config = dict(
    activation='swiglu',
    norm_eps=1e-05,
    positions='rope',
    rope_base=2530.0,
    parallel_block=False,
    lr=0.00107,
    beta1=0.9,
    weight_decay=0.0,
    batch_tokens=32768,
    doc_mask=False,
)
MLP neurons of a small language model. Each row is named by its layer, matrix (gate and up: input weights) and neuron, and shows model dimensions 0-127. Each number is 500 + 40 x the weight over its row's rms, rounded and kept within 0 to 999. Numbers have three digits each. A neuron's up and down rows have the sign that makes its largest values positive.
A block is one neuron, or neurons of one layer that tend to fire together. After each block is what it responds to, as a language model described it from the Wikipedia text at the highest values.

L5.gate59:568493468486536533526430507517473520498475445490464498451553525464461410481557507556490480530525549588489563439447496558447491541476514445487492511547462437470519436513518437519447546509428482517435525481484494535503473516451535523527435540498526437561506573429456419498473437477466525522550428478452533422488452516433492455486506472542554514583526461500469470494546559456523497495517
L5.up59:529556462490439522535483512474435497500464435444543526500527425518481512517518523503531457555537494503566571464453459557489468488472594485484506580513480455527581427465569482545485458567542536510475434447517557496417560478521504493445476507521427481507460549516469507462471459488512511503466492591509508505480514413484444510519435423484506536572475526535414523470518463451478482544474
L5.gate180:481463492535421412494506482506491508461541523439448546442463540511452453480488497495489466482456527494505514546502462497448578560535494529513445594589461424489540475473507549440520494553523534517464506503461493466458431532456513576596433525506480489542585463438544489561537490472512451557497467464511497504500514433481488470524549434528459457509472500521541473511468567443471530496503
L5.up180:438532474524502523464511520445477503503515517565486467488510457495482513440552480540496459491541476533460506521526497538441424536492592472464435533526541541547510483480595472426477473482517502451498541563525586533519510507450552549491436493522480557451515498419521434550529469480503499507491520562520510580514479477582497513540448465512529433576543489448496539475507486458507515530541
L5.gate313:547523482448555481483516489499505512436535520531450471475553509489488546519511563496446506512443451504528517435492505485434550497567530488452467442479477494506513465425501520520489490518492444517504483445543513477512477479533592505443465481471536466528470530496497522502496517504479531480483541455520452480478517502459471602507468485492543489477515518510553543472470526536505504514493
L5.up313:496513465474453534517565490429493575524473457456517509453404572522428421432492495464426524487447504453452440478468498577499559464508560461511454530421526507554470510491476545513456498516490491491500517478558562535498504512414559496506474506520461471461469583516457544514549448457551541473523516460429493507447531486466469489488511524481464529566475547470461538530464478431473476530501
L5.gate435:508461555465489554513464441488381479449536560511530551477450562486496523512516486449432521490480468518547506463494445582548500514468532463506473467493501528470495491528537544452488468508475501483492489526444468515458482482559505534478419487552492460453543532363519519584468565582512521594487487588471483456510551431547577473549535470460557483505463504479515415500518559507519481459524
L5.up435:475484511540487492497568446430427513486528529491501570540484547438497435501569526460472588524488453482462512460481503466539454473452455501503478557470499471545536549530470580505460573497505457497458532566481486517514515523506524492495491479516584522514522518413459473448559535519476519552452488548491497548427520429507543530546473494566510458485491485532482507622516569461510480549565
L5.gate452:504434572514446498535507529489530491518522457478484536506514548517508450436511488582482501528485535524480496420483443487430618554556552484468526555585520510470434462494523533436496483542512488602430508537545527518542510482468464510473441505518502518499506520417466437392457480516566408522541487423546452501529535480492446544508519431521467422510509549475537535552470563508537517498532
L5.up452:493513493463470515485479528486441448515471538436487488447471550478552484478489599510509508388505491430498439488471554428540490499438492527508536556513517532465500501445387464494478497490522498588489531553510536527485494551502503583493417542580514494469501479527441535469474469451455510479512454461527502476516502537413524478506465520404489555461518491535470511477542521533511472550543
L5.gate492:464509526454471555442518481428471502505519493500455515406520558493526499498468482549455578549471507481461569528419481447468467507527522548465471492475464455552470515534532470490510505538540547499423504487502566559520547540501438592426439520510481458505534487469485473531493495540507520512477528431503467492443542499526585520478520410522473445544566481462455569460545534437420496473512
L5.up492:475518524526467506480461499472453426528483555461539523428473463496474524538473518440490439541530510487506531529583508573455514512553473477436494531482462503440601503447465444537483588500513522509428516544481471532481514492466475582502491546547577503472486487470545438547545525529457499530598428543504464513447486512510510451487530536478542497522512453523506502563532507500503569518559
L5.gate557:509401470457482459524486542557548509517512488503420514440464472468497447472537513512441474500460460492484459556499508465498449507547416430484504521540484457538496506441513497439451494567499451479493496513482555479511468488460490503506388440472543496505529478406493514521491505510537501535513502502469577457498448493475546480488528462432490488511461503474573497453484544401486527546560
L5.up557:510482457495490495584495472519524505560566543515479519517432472503532494495568499490465440496471497465521512553525579484469517498470446423482544434550494473528515494409542474450424517508490517472465469461447463514511499451441461494508437471564450543529461429465467512591548536504496507512528545513451468429503534518566561414607505481489541542564521439475539547496512551463548573519597
L5.gate598:531520538534501447499544517452536496482523473506506514537433496509491480411530476542484413487468524448473480543474489543471494484571548504498452534518500478563513508500492472503442449546517543482431436534459481464530505477549550485484494537461503492487572491482502496514489578573532458515501459460536499451479518528526528437521460448503528480458459462465484514492407422512448559463468
L5.up598:513464472508417510445468539448507485475454468494530493485465539468582469498498533445463475555490567471531512509450513488488557484460476550484438484483427456519487570482555468464536538529632478509510560500534520546401511463498476510466471461498514528488547536503492507569503502515543525554472577482456526558508455458567519552518497513434571487568532584522459514472522499488443535454503
Description: Early word-interior fragments. Short second pieces of words split after a brief opening chunk or prefix, e.g. pro|l|iferate, an|th|ropology, hyphens in pro-Bulgarian and re-occupied.

L2.gate564:459458447580440422460498551459472474537531492462566483560498480423453543565507502569503505508509518467566462459537450489463523501514565484543553446568478489453498481456478510529469506485499482424475481527509451534458452536552449510521517593559512504522398550469507457497541501447475557463497468598464509504489544534543482496510469514545447467502482486471545501503519509507553549564445
L2.up564:464516458451476577466443496462480486537516459473459533454473479486499485508484389522460494442484450523486460430497556390482428508556533507481489504585448534502513556537530590598433562515493591525539434537535507469513482490535433550459496488526483449519528493521480551492561491428501539597447503534526460449465517480526519536465481500552528548549490489513470444544489571455477463552545
Description: Word-joining hyphens and apostrophes. Hyphens inside compounds and the possessive apostrophe after names, especially later hyphens in chains like sister-in-law, six-and-a-half, 2021-07-27.

L3.gate28:505527538461497497438479591550522477412505518539485527542430503488525471521561549482430473468510469501446455517453462527542532468465480473541476548506412521491527457482514524492494498501459544521583484488544494493505432509535474488486476434562508549508564499491515461510503455483549503620472496484582547555498480521395519535511484483430563457531442537601459467445527560465526428548479
L3.up28:516566582480452546510436487504518466464479480549511526561479521438511501520493507460448508443434478526493459533474519496572504503467512492467497517479489501455573509486450574545529500507469481553503458415540510550502482506579485495510490451500523520548482497486477520505434454433546490545491512474488499530491550583496450513476491460489577495454506492607468492470519514496564427448512
L3.gate79:506530499475554510458496538484410532438493498444472486432519481543535430484486463508457538488590489547451472475467524454519439572549463527509449506508432539531453464595369471481506498485434553496488489516495527466560550561462479508484522487482541495535588463527504528542446456434473464531566535454528624461550506498416470498473526508498459541529476527481497469542480545468469488523457
L3.up79:539528498544478533443469513467493437460504493414508519419529527537544527490523422425536496471495461558456531538433557542417427491521472487421509551524496542476449499542470505453506478513493517522557465490515454445497497495427429493429520455481508586562563466509504535503537547552598505574491541481476484497470523578476569460558545522469535420496509496538477467563530557444484492514465
L3.gate118:529525467522437490442510451421511543552494576458557480484439506467479516514442452560491476524400530546471539521516426484402439484518504463492553503550432547546455492534497474462471520554475519509527488468546550467546450536418526461516477531428587512490593509524517466476518573492525525484524556515526485515506467483487506521523523478443477457552465489476455530474524512534439543492486
L3.up118:500590533488480518514519458495492605532452519481550481509492574523497540444416420536452478542475555442543601518508456489467491521464531522576482511464528534548463508503506516442465477478530468531486500428538568465567526502472570495487466560560512459503551499548503540504480488483497514478547526508426468532424501493533476522536540504476457457561535487431428524470514518492508513469468
L3.gate286:518449490481465531484406502524550537492483444451520549437535538438563516570505520525468500515482477525498414497476465480525459538458448526578581506481510470512496494508414468478420548556498553544447524540517555453527522533533453506428560478427497470523571429504496479545508526542550476468496505507525521487536537491458486475475482502471495537506505500549499458514483454435487417458507
L3.up286:514491451521474471386519508501487546514452492526474480494489454608549506448504484487525545498541483464460495456482513535523508483475440584410508489429440573483529537519543545513478490492517478583537463476503466466530510471480484491517498423552481514475464445467454505477499501532500496516574527541456515452537497448517442477541511475427476545460553481563483541537593513466541571494516
L3.gate395:491471451547520504532521526422578521518459472475503569511550484519559545468495513449515469564527446517560537544479428467573434502497422473445486562516519465522508464522455575448503475497483488515488475507496546461539489506554445504510450473433451521488512598552513563429470560493482477483474535499528535454501503539501576453507482512539507480498518586476551485523460542456422503532493
L3.up395:425496473453527549474459559402516478479514499501517469563544501590524511475462546497510469550445515513539561497462465475554493524518509538533481572484505509586526486542466563500534531523548575517487497465491532468519497510535434493461514486560429528493511525577563541408533465522506469467598527488526481477516491552506546525499502461503465524500519507480570508540516498478464526508474
L3.gate427:506571493478496605574512528486512412551476512437490552508530481580490476492431476453541524528513470506547506511403545589484478457487515588471489512466552502560517559491441541431457524577516557519540523462515438453515555514526457522489459562453489555484500528513489518504506434471439492488520497482442533560473542454453416493537532490531427510500421542466486523526562496559461466528441
L3.up427:552558473488444510470500516503452383479547493506449539493439421565440538524485512412530474572484481406498569460491458487468557537514497464459537517527554536549488527445459533498483492491538488502535495562555526459464517434561526479517494494533472495466486424520462542381546475431484459507550446484491458536556458549456504531491525589548524523477525466508500521568511537587507449512482
L3.gate465:595456437556506517491455555466458518421528552495472566419530467551477528466492501466426495483581454463482516510526543495509449553578500495451528520530530488500530487581522459512442469501503510464547565510523468550578534496452476489510495525488504467510599442495503581494502571473473458475456539515504466461438513533570504521502485492495549483535537476521498584559488534504451537489559
L3.up465:518527496513496522469551518478540486458522474580471509488548485574479546506562530474528535528490497435516446509428537456414516498504492510566500472496467473522585511452514473556501506559509506421462529547499484458544479446465514462504496555477544585457469505506451478501521475499465517504490519455458506469462505573457449534480551518484417457523531567519475493490450525593455480497498
L3.gate523:519535505543483475457524557509485448507440566448539560438522491479499509455446480496543551510560442544452456472434523538575537456557459509535519449465425546543447545561463527523487467503469503505501488500543497511420455512490571497502480487453557500532557569482534535426498465528466497536515529510556493504504535426512466514501531518545490465446477625560522518560516517444438487476490
L3.up523:515503516540501501493531569445511435456538534521478540424520494461477434481426438516535473548487507506469522523455552480532450511615477527495491541440473456484532496557508542556535535571446445537447471438426508472418511528490501526503468428467561499467512519497462527510521571446573450508458489494441499505546574497492500571493417511581551511516432557536444459534514491435486499499472
Description: Clause-closing punctuation. Periods, semicolons and closing-parenthesis combos such as ). or ), that end sentences or parentheticals in expository prose, plus occasional modals like may and due.

L5.gate117:526483492484623535454496486452458545486511472492466478419521382554491499469432534447445449531549509470470527460507504513480468521542492455476519503479437509460510530502508476499496493491548429538519487478454499458538548598598545533515469440512494506595538508501524489546558516534469566520505585538513566514510569532476504547499472454474461539489501506515478529543483482484455498575439
L5.up117:531494520509482482540414575418455498494545463435465446506577533529552529421453540537422446493488533492472562479469572545455474485476474483526479478562496469534509476577484516460447447521532547565520530461490529517510516537532551453419455474458522528503517494485458498471602528466547525541522501487466535525487535473478476496472472493481511543494529568483553454528480538484469456511515
L5.gate158:575521498509564518568498518486517470457537493485458440478486515510530458517446506513529520463495486504507466439446565477497513518527420463471482508417477426562558485571435496520556568548417417531504480440499504457552497499495450461519455514466460542486473516516517504474476569499517414473525569478485455470489502491466449500455508531493581541536464509532464515487459441473481531510486
L5.up158:502441478433601515452441475553476474504510514529523477532516493461499545425472511566587538435469522543505445526432485522551530516447513527483524462436517442512493537529427555510436528508505427476517481528495550503534492471523513467513480522516469472484572562426517462533503548521525535546572418534442507475553507441587503489549573585494498519512477540570441447522482464533444511572544
L5.gate169:556447437535498524478555524519480512433540479446470440441522500535572501464473468479490479463527424556443532508505550549531421533553505421439531471483482510560490525567530519442483494490451544507551519541505526445611544541495524466495431454485532529493524508482443567461497575443541504526514489464482602469528465519457523532455506475497460504558475516607456521476554580418466438493444
L5.up169:508458441476520485462467518416518486386527526479495479441496449521562467472464472539484486528514416593432596515478480492501446517516557448466517491462415548527495467524471472453468490521466525501447490542457507435584500548531491489522520482447497448527491510455501500542530483494556533502466512459496520528491449479415499577519476440524481486453516509508471485493423556434518498466469
L5.gate259:521468462507450507440537471515449504533509443508493554514451538489480519515423485501444580455518547473486495484484546515503475538438502509499544532493529484519526488542562559480486460558465492552506550534487455467548535465439530517471477448556625463456509451469455465551489445521520477451377470530496541555566523499450490537462554406499526565511573552496484535499530474467459573444506
L5.up259:447497431412566509443534459496502533548486510525561440471500568528533578550494559488452508559519515498445564420471430516595525517544460537484440454435477480509549436503508476483484452520482504523435510422469523484504492478566553515498472487444547572540523502512528506557514510508522528478498499506463501523517460526523495503445479489476570491483512457505450491499487453490527491468444
L5.gate394:477584502450459499502532480482501468504514412574418474440451489485471484492528411555464450522483492460451407471469528503476507564456536426505482523449457463536453442482512462468524522493482520460551443502448564401469468521499554533518481501536545491481553526473523504499576528510488508535485502424496541525500494517507494530472470498486496425494511520518422490518503453440546417529499
L5.up394:450479511492520484508522488407486583535538485441448477447527476538472463428557521480453433567475535512516468520514507522527538467459525516526468458498460500514515469458517559476493553466583513466447574506532490477467474447512451437491572556502539505503490560446576481566567600518500536525544512474414519490457560566489453517522481471537502481471500468501473497518468472552563546468543
L5.gate481:493464564505494501503554539529421538542497482507495568424496529444531455547448526562529555501441533569548496482447546489476535537461497486514556500509469464445549472531465563477458570503539433497503505505550567397521434423448538576492530506533500478492490563545457429510521516448479532473532543531482530529475487451453469462564522420481542478491480474441527464562524489530542561484479
L5.up481:572532464469501538471586541530471409483522482534537513496422468511539523521477490551510494551490516441498441505426427506425520579480570449465474498496542498547473556450559517532432511508478488466470518470530464449525493503460523480524544496508483502446538561458425490464483480472523504466424481465501517541476534483530481451556490526525531526502467503496503509464516521520500536472524
L5.gate514:521443478506480501441450540514530496423537496538462494511545489504524505427516431524475561512549485550517535495415509500453517549438596460545448503538437457499501485453491478522526517551561525523519452519514507503456500534519476485462546540529478501532562480481502458521589503565529500502456487501528446507564468459473436590471525487550559560513519524539488493508530457438461488522493
L5.up514:494551470512476471502465581526525524522477502471493458549571482499519514538478463555500552504480498494520455545476532469524465509455494528415460543539529466514546500522426526539483504519519484532588471457533526544546496567516531543533471462498480439586493603476514463538546529520478530504468500498471533494548513578527440520500419488554486503420509493586527493408507512512470445478476
L5.gate532:496519551448506506566526541508473461500483525522496543494429486499479565567450545484469488537474558517513493526417442523506492536551549423398538551474535474536547504498524446453531542527457462471502522540498559492489530534533472539464503436506533462540488491536532451551525521553524467492508515494535453549543459573522471537500537513486540497503484389495437458468536471467471498466449
L5.up532:562530461443584487459507545505534478502555561507537472469517453489444452565473497416562485517496488514465551457461497530527447480551542527469508449514521451508533541604469538519526479527547517463494510506495521530558514510507453437495559478483478406473474470498512507460577500524509470432509502467492559511502476539519491447597520519554528514465532437502459433530464509479493520516435
Description: Article-opening boundary tokens. Tokens at the start of an article or section: the first "is" after a title subject (Tanaorhinus is, Lowden is), "According" after a heading, newlines after captions.

L3.gate229:461533535441480528526527394542457516439464472498508573577492512476538583517538525478459500538491538460497485485473542511487459526495537576467497574511543502546500504583530487511439566581457529473540558488529527518489566545496529514521494520583545455517489493470421561443548465504425511488482540537485461457429506493541500556571533432539460574505497518494569514506481527502484489505540
L3.up229:549474496536465545505519463455457501567498514515480526440507467473573456442454521454496473511571530455567483551482481474523561488418567463493525504452510455443417496534492486481537396495487462465506501491550528483549498451473403471464507527500564456551491546540449528552540470495564564511528467488483554504538540526482516517492475438467499443465576525484412535576502483537486594488518
L3.gate462:572491501459477440538519498439552472560552500515581477498470498479437511522470446514488468549468421530540473473495523484437497562619504496547529528513419455443488521517496541517475475461537487492540496458477492535490487509483406489580506434502459533511464519528445518507534538467543523480468534443533485528513538523493504513499574477520525545475462559489445506504487558482485452501504
L3.up462:467452503484517522501447475493523475440475420454515611482575584469520432509511558492494459516526454489427589470472587523495516491506488465422490523498437462476552545529541506482524583548478554468526497491525505466470516466536405501523554456465528495479531478469484545517527490501472448544492560521377612481475515506446568518459515493530560491529478509519518526478478465524459552518533
L3.gate463:536451441486482521473542552489492443455529497511479565460546578515468512477485449559477446478530503551481582532438452507558522500500492476536569587469510471475517483562441461493504513533472543500538518426502505479521548507546541586471511504390527465403498426476535647449455532444564503432500479468485546496507499514437461446495481417443418506530494588516553459513449565460504448492489
L3.up463:467572465454497516558540502559447512506451504512480469538502493540542520452448444441513461473461505463527546468484463505446527503518497493505501516526512487454501489487484482505495481556465517547483488540566508552486488499519531474491493548455523521492502471564535473578515496556573507550551510478516493405506492488453481590481500407441487511572532463592513533422484425465447500580512
L3.gate467:545466495577565533438512511486486565494513492508491575520576522537415439516528500522511491432572477481497521486443498382485486555511509489487476554491502598453456500442544455533498499497535569535522571489482524469592464539483440502481503388498512493512561482535449507525518526514527538487506514503526538438517519471524523534421506460536473483475516452481486458511548405459435524456506
L3.up467:360459493482519523515462501404391465461521475565448526483490480517501560422443543474529558492491460498560539525446534542537523522422481539493454576478529471525496507517555546507480526541494596515523485477490456563537475499476514545482469502551488439435409491451533532514464560486455467532490475503532517539483529479522494542510468484452484537474518555611510568531433518519539477472545
L3.gate497:486469462565475465477537458552456505532544484520428483529466557534526477410513492482537471495514432505458488570467532509472512562498502484540453593511521468560509499522465495451504513589501503409492471488481525524540515609491523515500506483475485464487512436465474518513551506441503535410441495490545508382493496533512460475465550490516536546533553439448485436539467515523486491558588
L3.up497:495505494521484461500524561491455521527515509583484585523538473508510412514489488519512576496472464456441571514490566546431484579552464516544543477469482511515535564402570557536540456465500487459484464463405557469525521510508546538514484503521549491415492521479493601487577561429456459562460513481610470503453531507509527573562475456515451492492502499551527574528517526504497459502522
L3.gate499:532519463549487513590536512486551465518496466477402559515536482516494482519525535535569480470409446531461526429443485480504546509444545528445510561541571439439534443523493471471471500519514552398487535472507543460474503512523483478476474571476467519426543502510500534483506491543516524503477491468502522508497463596472468470520465501508455509516425494484509504558498464482446505521479
L3.up499:475561493521501454442517513508490461537481451530442524460431542520570534448435485523472558496472533561471480477492560458489523547482506487493477454437503437463488490526547574601459489539552451579518497591540484575453482508528514483496483495523487446476493525462487505528533469485491480559450542486492484433480505498576472530506478445505430447491517515494439566527581428524503528490564
L3.gate659:525508523519369476524553506532441451425498542406531596499487551529485471487479476526497442558436489462493504423503504570456503543502485546427520589489474497433544471556513466460494502598451529453514501465520476508558523483442500552488483471557471481521557478528523514526558480421506506489441489464504513466492526523468470468502446462539524455529457540549456503490475451467434480506495
L3.up659:440495497485481519533521474574511528422521513437467485472486533501426581520442483424502510509542638453456502535529527496421541494454545523510438472485545483462523474561444465498514527522545531506507504492488578450472541496469415513497527503546441550457544463466502525543561493532516537520516546545596463574495496457499427549483494543457482576522473469516448465469496423500424569513563
L3.gate696:526492467505571448448498487493438598517504476455528573483473517568448416533541523473414570464516481504512515441480526501499447522518444545494495553504497585537511500567474440519481402560522476506478523541446532461529534601435566512446485441574583552487557509491498482412481515466436541512448478487528587521501500521471521514553543478500473503480506520472470489542420511521437481509441
L3.up696:404541469560568497455537521473471551532475499487433525514430537563410520488493503438558486471467538491461545474488456509517433491468505545414517512518487426539407496531537473476483562591504527484532541568541485479503529571476528479475514484489435527394455482488514462554502451430511551522528501539470503531466491508458538468571466552453518518484465477492522577483494468520474558478496
Description: Year final digit. The last digit of a four-digit year written in pieces, as in 2005, 1964, 2021, mostly in dated history and biography prose; occasionally word-final pieces like -ight, -ian.

L2.gate253:451509510482503544453481488515478520442521510490566571500514548453555534487515464489523526522475487455516530497500523463521487473506464489446459574523450497521476459554477472537488556523493476459529546504465441483516552475552538551507519499510491514475563443495475542532433477508538538581532524428518624476542482556392470509502508489463471449462489532525522514538439576515480444443545
L2.up253:452458545532494479562468500409465546413565472521460570532489573541539439466546494541466556459495438462475506541540518446520447485438502568522454526507512512473463466501453506456565501539475512538505554437494494495558525525549464500427568505501457461477503478468521530566517516478488462538523528496478466518443435454382552524530520542573522460523528514536478468509417562490513449459484
Description: Sentence-final periods. Fires on periods and line breaks ending a sentence, often a paragraph's last one ("testosterone levels in men."), plus some digits and closing brackets.

L3.gate311:540505536457539467490500519523538522498438565513533457542490530507569568519499540480492534452457501551528505560531474528480491516508537550501544474474544460545444446566452509503553527422484424488483514506561483462503459503508463493483498485480505495400485553484521512508509483473493531515536548462438460444545442467476522513461511537485496444485517472508500453448429469545542461590523
L3.up311:464440447558501501447546529447495527502521489437526495486514482472563481474464522497469471457549519518427573531518481498513518511526441435525441414532505499451551510543542424453541481510444473476540474510549504531548495518429539475497472539506520545498549476532510523423512517458510516460444482602508505446515497413504507509477437485456509493401482527507518446488479547420484496462518
L3.gate332:597515482500502479436488504470511465555491432521419451541464512483494429523503472522440516461548529478513477507458484494500538526486466502552453576511468507492501498512471476472496489557438482506512420490444530553543501478554522535480477567506501518433480491542509474492527472552479424508478448490485479482465464513508489554475455530455492559539472478532476399457570491487530518516512
L3.up332:539520489521507536556469492529583504472507476457497474503442513511591484486520503426385501493502402539540471545480451559563544510483556454544494453480512463426395500530472557501543444498503498461455530506555507474461507543487412458537423529551506458511492576510499531448447481501541501448495438535576510508480495390498460472478439452456501499572479607523503446447490539555540454488438
L3.gate358:537510561472502478466532528528421589472488515561485504495516467497424475467451488481504455490494431509526537512440574493443493519479462454492498455516516518543449398522521472530467461529489541538455542491530568541512557457517488505558468477468419574460509497541565490534507451572523485504458467544481506517476464495456462523481474404447521488524469461552572486489452439469493525528528
L3.up358:499440456502465549486509473450487448467515514526499520446527531455429480526521529444538442489519469546382507514506511540592468478462482461454483531486532502518525538529563455514494484537504492466469588562500406472523555498447482538509495502548504499560549486545529536456581501519519423550504449533489586544554456559485457452538463507505459460551445563490529463512516510481529503489467
L3.gate367:510450513476551452473521535531461478489429485501530560514506490516561447490528485533547463441542441497547543491494512478491528496534504451471435565510461527478503482552451460529477432474483536504592462492457453462478438495494496498543489460514534488543540470496525486542559481491525552531479433514461587526508495543484478507429409516536502456558530520545419576517533498478441502482533
L3.up367:512546465547596505542486502527437446506467452607504523514518508537545462495527531437468454500549486449599481571471517527503499509495482488485466522507523535518473508447454503502470570474516539503534567458537528464513547514557461497529500492472497517505482500475532473549510480552496484579544504506421488500454474486500377493415433539517546470531519475487457443489540493564501458491506
L3.gate412:502498572473483501514528452469538444499488549532555524548513550505460467538538516453526509538512446553456541474486455544545534515507492496439418571531474563445534461514539520481536533489517490468525537448473524466488399417496554503571405456457514507492560488488480481487384463567483488488538426467563481507559438560476498487566446475488491426474506538482544469571492531509548483531473
L3.up412:461528465499516461543522440559523511463522449511547436484464601507449518563474549440550461492516523496481500496538540544539512441517530444528521481527488514430520469529510539495448505534518485475453558487536503494457480500529569455539407527574503437452470510501479483459462439482441555459528449541474442563552505506540512435572466460440453471476501524383530525454482524521585481474470
L3.gate553:543559420543525480570518543504515424566550436539530460484491548481504545517528477475462549481498576517502498511503512514507509493442513469499524459516499491456509440528578520531578443460512538490478482529511533565445453483506498441471508533526600513476482480490536536482519450528466431509489481543501533564454469567491519460512498596494519482564517557488479467546476482455579540511430
L3.up553:501499483526480479553510474572525422485480406547444543504481586507525496475533543453430515474433538547521496451482521443524535445420512458457536524491478496489521427525537482473552439533449577541470471547502533492504466503507426502455524485575537479464546561536530531498515499605506474509472521547511510506518480596420443527489431574518548407520545539463488489523476476439548507456516
L3.gate624:523497550431487559528462531539510483507468513497573431493511528451597443502484470565527568456441464498538504568462477499539521498464525527516482505455470524464478468477501504449578537424523489568487523568504490477506495498527483409510492438505475571431544480481468449517481442557477493512538523472529496550585416471477543447450511495507539486505427529549501456508455528491568466509433
L3.up624:453514475539541518540589511562420493495487542492580508531543438491527437509448396561470477504490541495470478582495502476553501515478443489590524472474532514404570455551556581501532512488527539585481551535483521483446518471544523530496552433482443568542558425535500521499531500533487450484509527452513454507552523510452478511469459423483580508450515554590460450456507469513594447457466
L3.gate664:514525512501462487463489562504556506405491583547555492504477485476477542481426541478535461497495502561528522479466451506523535411532422473535481490435524515477559493551563473476541515503419510514464459436457559524517484453495502473526436467552530502513509510477526489535448576598479385523422508492466496536460448460506485451442431507555497414526523532535527460478528505529533466458540
L3.up664:544543530476438431489489468513513516441531523462555434528462511465507490578533530453552494423506531553539452512495485509471530449459452508482486438483454534486560519482485506507443541500440468529424490526455513526481465409418420522547419485524495531464448545453558507507470496473451459506485529463473528534419469484470496475514541472587502533505525522522526459527518582524460535472506
Description: Word-start fragments, acronym letters. Fires on a word's first piece when a word is split into several tokens, mostly " s"/" p" (s|ize, p|otential, s|ought), and on "H" inside acronyms (CHN, DHS, WHO).

L5.gate53:445456415614468400543572508469525466465501507494446467530464434514524507443524457448500537459554507529462494561486512482484484493558473523451514420569455529540452498514550443487501482460441486476491545580453468473511442494506435449522400511513550556491532497534593509537510476474467442589467460521598502528515427547483465449533444423506546475492480471496483470504521457547488567517537
L5.up53:493503505519506481522468467452533430474552539494511514528461473471496490416515462507485465445570537451532479495521503499483469513538494465495527487430464561498478520455487478476465449532502516565458466463468483511488486511540559547529515509515476512547481450457503460530522487529486547436514509436511431468470444535447522454575491471510473537475441439515435494533516411417497521480493
L5.gate72:507448525563448491517558503497551566585518488463450425538556480496458469466594503419496528493522469518496501574488485529456478519515473459529510399523388423451532438443521435473519547473437455551479492526521543538538445529457461511519488578465487551486501458542484470541520456519493552501487540519495511435549485452477554477525427501483480517445456456518480497500496469422498515539443
L5.up72:470443526512538498466517561499489500456507507531501527520483433553512468538493553538483561532482447433548501453504469505507439468504518488500488479553469482519478467421485532504517460462446486483479522536578439475595496523441494593524445436472473465474504516509488508430520460519502432546504489530490506554541471551470431489571436538468570517472553553431458489569450506561564514546450
L5.gate118:486533504483525521401486488466488526511455501481461454485547485518509464441540490522528512457555483482494513516514422517538473499510446478459492495485336554532478542506507451484478493538465436481462455514453498471498452585451454456510530505445544564507530508486492478435486527524512474470443475539552573462552527557491438472555462452500552514489456405450501495517515551523476519551526
L5.up118:530496543384604442508499543497521420573496473485474518467502483523594456535583600489586577481501533560473461480567487454526477490454495506527485513496504522419476536523457514468484516430494569529586494460540436510473459513583551494494523515377523562479475439515461501418469536493485553448459440508537466563597454525453480506497535457496423502523485512548543505492465462520492533521536
L5.gate135:495471471501500501493496488469520470561454528467518491524484458568486477450558517437545510530540486591462443460532475383495516475534491506520478487485505491521458501474485488514501485489439526394541533565530411547497489533493506506502541515425499556506527557530522411440503503519496539516476469552505503489550487513484466485520464434511446547528482532503538485533510480539590460489494
L5.up135:546468448459535537485530460503498558479566505546558471540472480555555419526485443538511504504486457506465517516489448463525516525557519500531480486463509516525532487507535450596467580464529410545545442488440461461478417518517512509531514511522574593451563484543403501451455466581495494559467491506451474496473427485482471530516475503458576551530488544474482452433479523509505466537536
L5.gate233:422405454510480484534534480512534471577470462556551454472499518536456466474494524413500475495600443462539521499545427442537537552550500521480584414582429433418534546478428505494510499461408532509500465500526466536526372552488498432496487452509493480461515507469540509515508476467483409522536522481516553494454464539423510512432427450490501473464444517466433553461436479462533523544448
L5.up233:517516488498514479513527577486438423499428421565496535553446526555496491497464486539489570481511520520483526492484441545579518517458567518454507508484509468513505546438501531512514533502465415541445472566475540546505418599439537514577472493522553490446493548551510550436502516512499542549461510518518490500568420555541458485489520460495521468497484530551517460548490459478576497457434
L5.gate449:569455503459465469475534517510490508479454487508487478526531418503451506544453499467455527505523544471574492482448449467546461538469535485509553497509498566423516509539484427559527513463530486476461400510433461484489543548546485533576482499541528458479518509503485477483602458483506400510481502507504483512522482522566526486525518517467511490565469500533471455492513469531534592496488
L5.up449:523493498527493507534518447442532517535477555511493494532463538453479514437449493440531476474547484450540538479475466473533495442462498556437511515437489481517419476548486511521503497513419521514518582578533515482581450476419465408430482556487408519534524493509440483521463493504534595500457449515398500498555499502486532433491500489502507542458521546449416557498476547477489483463531
L5.gate451:560453443494528508535455539518446418466477528493500545499530485509491456522558507460494469465555535477466586543476509500507493505532575482436464494465458477493507555530508419448518557490519450531514510512393467476534483542481544502462528542469471464502555473470488463476584491539523475469502450529513572435554513476566533486525523534475483484479457536487562511516501470482499482560537
L5.up451:526485452520472490527573504398550479530484496455572432530514465536522471437542486495487493556519477536500480481540487529493540514513463504433462518537496487527541477549489458504542446568433476576558495481483488442567533524529499486498437470418536478508553453535512478457469502491479447472490496529503577444475581592477477530485482530487433473485523516512517504503550545478547462467444
L5.gate545:539511531446451496447445462525481520524513465500532547427460498517468509607533600454452512557495406563452531568450473498470507564433485596534585483542493461514506432481495516583457529521444547445451505443545450529561487489491541519491458519492491580476476503483585471564542496499446535450489530530524510505540525508528459487450454578530500546471534450584466482557485532549504468485479
L5.up545:508494540493483528475525503466529426536513447480544446529450468491467484477549516543487495505486504524478469481475481493477463503469452476501456544431486566466547529551505475500561492520567437483543553497567470488487567577561513543424453375444456491460535483514503449478509460449498474480516427453462462474527520575516451511506427500489455493515526548444474557465513498473464459503434
Description: Inner piece of names. Word-piece tokens in the middle of proper names, mostly an initial capital starting a surname or team word, like Lisa R(apado), Thom(p)son, Tampa Bay R(owdies).

L2.gate492:524424413431471484497530577474523472486581463574562461562500509530514478479444514559451519487522496490570505534486490457469567500477490473418553460495445510418514468547466439521555475482551505437462482550511469532460458493529540530590507512567497449487513468543548558506469486568487463516511550468548439489522479506430517546550454481501508556522518507518498462554425497540530463528424
L2.up492:593420466466454455496488563558513423530532469577558474512500506496464535530438589540413517506486512558558531515505452468520549534481482507466521448539498548471452466526436489546498487451457512466485444555479536453439496442535586488565531532574515470532520484578510524507469468531479471464470495463517479529501457502462443515550450484452532583432537489519485475528448476511535403485472
Description: Capital S/R word starts. Standalone capital S or R (sometimes B) beginning a split proper name, code, or abbreviation, as in R+oger, S+anskrit, STR, 74 S.Ct.